Part of a small language model's weights: 7 heads of 64.
MLP neurons of a small language model. Each row is named by its layer, matrix (down: output weights) and neuron, and shows model dimensions 288-383. Each number is 500 + 40 x the weight over its row's rms, rounded and kept within 0 to 999. Numbers have three digits each.
After each neuron's rows, "fires before" lists the tokens most often just after its 100 highest values on Wikipedia text that the model never trained on.

L4.down724:529405519460524468550536521387568482493566483471514546478486438504436523460477551551452488410573523416487482576452447447523480468511421567499547529499462447550469532499552555461529523533507465491501544557436450489535478544427534443570485524559442505492578499596533542486527485526512507536
fires before: "\n", "---|---|---|---|", " ", " of"

L9.down1120:419521509452539510537467435515422571590511494477566503464498521518452514442514470509550482514503455508531424454460511527555557581528475451518529486458531521590534501443466485486502467474538564503531551533518524520456554477457429438516492412484545532510477505503465496481469496521527556461
fires before: "0", "5", "s"

L9.down1035:446495522513522472566541580564476519527470472457502484523491567538393489501529542465524558471493486530509509487488470482483446560580500517438483568485511521581515473524480464455477458495547513540526514479523543535456552495519430541513453473541443556481482460529443546519483482481507483511
fires before: ".", "1", "4", "9", "8", "0"

L9.down386:491561469425525431457497524531475498537422490469593513401506513492509465519567527455507488509464463473485492495527499564453551539503465450464505540577500491504505491500545512455496545498528511504448552492413549462532472447538556475480455494459500446472519508485488472506479471410465463526
fires before: ",", " he", " the"

L9.down1324:518542522520530443561436520524515447501548508443539532448491447513547517540561529471486496517494485470444458507507487485443420514522389508528476531508567462488456501464490427477575516474566440517518562462428526522508498517560498530539484440482526504480531534484523528510485530488503561496
fires before: ",", ".", " in", " and", " he"

L9.down457:524460527525486498493436505490467507539522480473543487467543491478888540488509530510528498506465530444544525516527481474507500499520531454486477452460497480508517451492504486454593472533524474535464521500499494501490514474551518514485456493533525570494549535497537506515464526530579487535
fires before: "\n", ".", ","

L9.down1642:513564493469585486510461521560549492550414551434512501432549444459495437400511487480538508569510521498541543553451463516506433588496531459476501529513529426491500533483556418512521496515476526595564569543434538505449500526559489468525445529477453505449542540469482554521498470514546496521
fires before: ".", " in", ",", " of", " and", "s"

L9.down127:501523473520471594522522559428505485468519533494427505484557509492507499528546462481504498516494529501451476557493468514526568436561599588489532452470542392489463510480500477542446454460485512450483479469447509532415470438462419503489489473560555530556485455512529552545585502492465483515
fires before: "9", "0", "2", "1"

L4.down1062:465466505490536558483514574429509489378522510439433479444483456484530495470493524509530546523538481457398500521490483503502543516561495557515539482475478477625478491551502505471635537539470511541528525428475451530484523434550515503462484471530425491529474527495468469489537527499477500525
fires before: "\n", " /", " (", " ", " is"

L9.down227:483485500524493446490523497451475492488512501541448521450483490496732481516477506553494519490510511553487456487443492533553441453490498503553475529467519480548440574505512524516529523467472391468502549501508475508521538544440475456508437532510488536497599574445532573477520519476471566554
fires before: " ", " the", ".", " and"

L4.down1682:503518549394532474526500469504505503488505523487498553545488522505639514475448417560472550520539476507522472465494479525477507491570458455502500574528530508543528544504534481432485476476533565486502523469347500486474522477569489470461448489499506459491518463476517467445509504505529431529
fires before: "\n", " The", " It", " In", " "

L4.down1002:458461574437547494543509462460557454476507504495479545590484513501606538453487441572479543564524489504534491474500466498480517489578491504500490557501542530442492538533562518430491463446493503448510523465324499500494511438522437504477422504492499480478482522484543495456521526529553449480
fires before: "\n"

L4.down1392:461498498443555472561494469498504493514493506462511545530467516506645531465469444551480507551504523533533487481523500474455508493618476517487424519523469525446493470503516503460457467519529495446439494492298492478504476476560464510456458511489491521510475569467500527496470518520519470473
fires before: "\n"

L9.down415:476509485579513587493518526550489455433519471533466506637520530506500461443565482501494552477502442461488498469487530456601486468511527543551530502456509471515397501449524588553539499469473436529496495496516500495490482505498516469457495478532505441552554527507562511450512477580443516543
fires before: "\n", ")", " ", "9", "0"

L4.down1466:482510552504502449574557476506578538487527451429488507482410470570501492526490522479488545547472462528531459490481484461465463416571493487472490518485444515509467488545474504481544499546499501477476495455477464519553500445584451546538459460515487496541533526479512445465542536552493560473
fires before: "\n", " /", ":", "---|---|---|---|", " "

L4.down537:575434599477512479475515512524512591457454494481472499455423511597399473424557491446526442515537528489514447417595580485495518458535525454422517478524471493510521483512554398458522511496434540508549479518548463427506496538474550544478454499554497549597481551457518499545501551505427479434
fires before: "\n", " the", "---|---|---|---|", " ", " mi", "M"

L4.down906:472488562443500528547457424508535510462524502516511551564472527515564522491422452558464540529530473504500468449482469525492479498612447506521464558518622513506484541495562508432509464440543554484497540456386466471490534439541465490432420490508522440486544503501525480415516517549492475517
fires before: "\n", " The"

L4.down645:444472497436533545501493520511525439493563509529480535616477480529567538400417467546523531507516463454494508516476476440471512422572479557531430494527528555491535494540482466497522417415476517514556516496399475513514492483498435422451562502509510459484505491453497521469518519537447430490
fires before: "\n", " is", " The", " It", " "

L4.down855:495455434480513523494522423473524510495522514406476519434428515495308544467498422549505476504535516571540490539475466502507535534447493524498488540498445547417494485539521477504447553520511488483462513528477460531514489442495534490482483545468514507447498452521534479515489519473469419551
fires before: "\n", "---|---|---|---|"

L10.down5:595539521495469461514398481525462520521545525505524450521446479523502466562562534451470505477499518554486509472528514532490496508473504453525495526527490466508509542498431534497489530514550494493509507481419552501482460360470493467535419522504500527511497552538458475506504520521496435473
fires before: "–", ")", ".", "s", " to", ","

L4.down729:494457513464467505585571492472453548544522485495517488453433480578418524426399435497520531519524505503509548424530445470488476460594528603497485480488474542522493545465505525498508500610505495508468518478529556502457487537590502560539488528564512532511434513477497474494510490584510483518
fires before: "\n", ":", "---|---|---|---|", "sson", " ", "."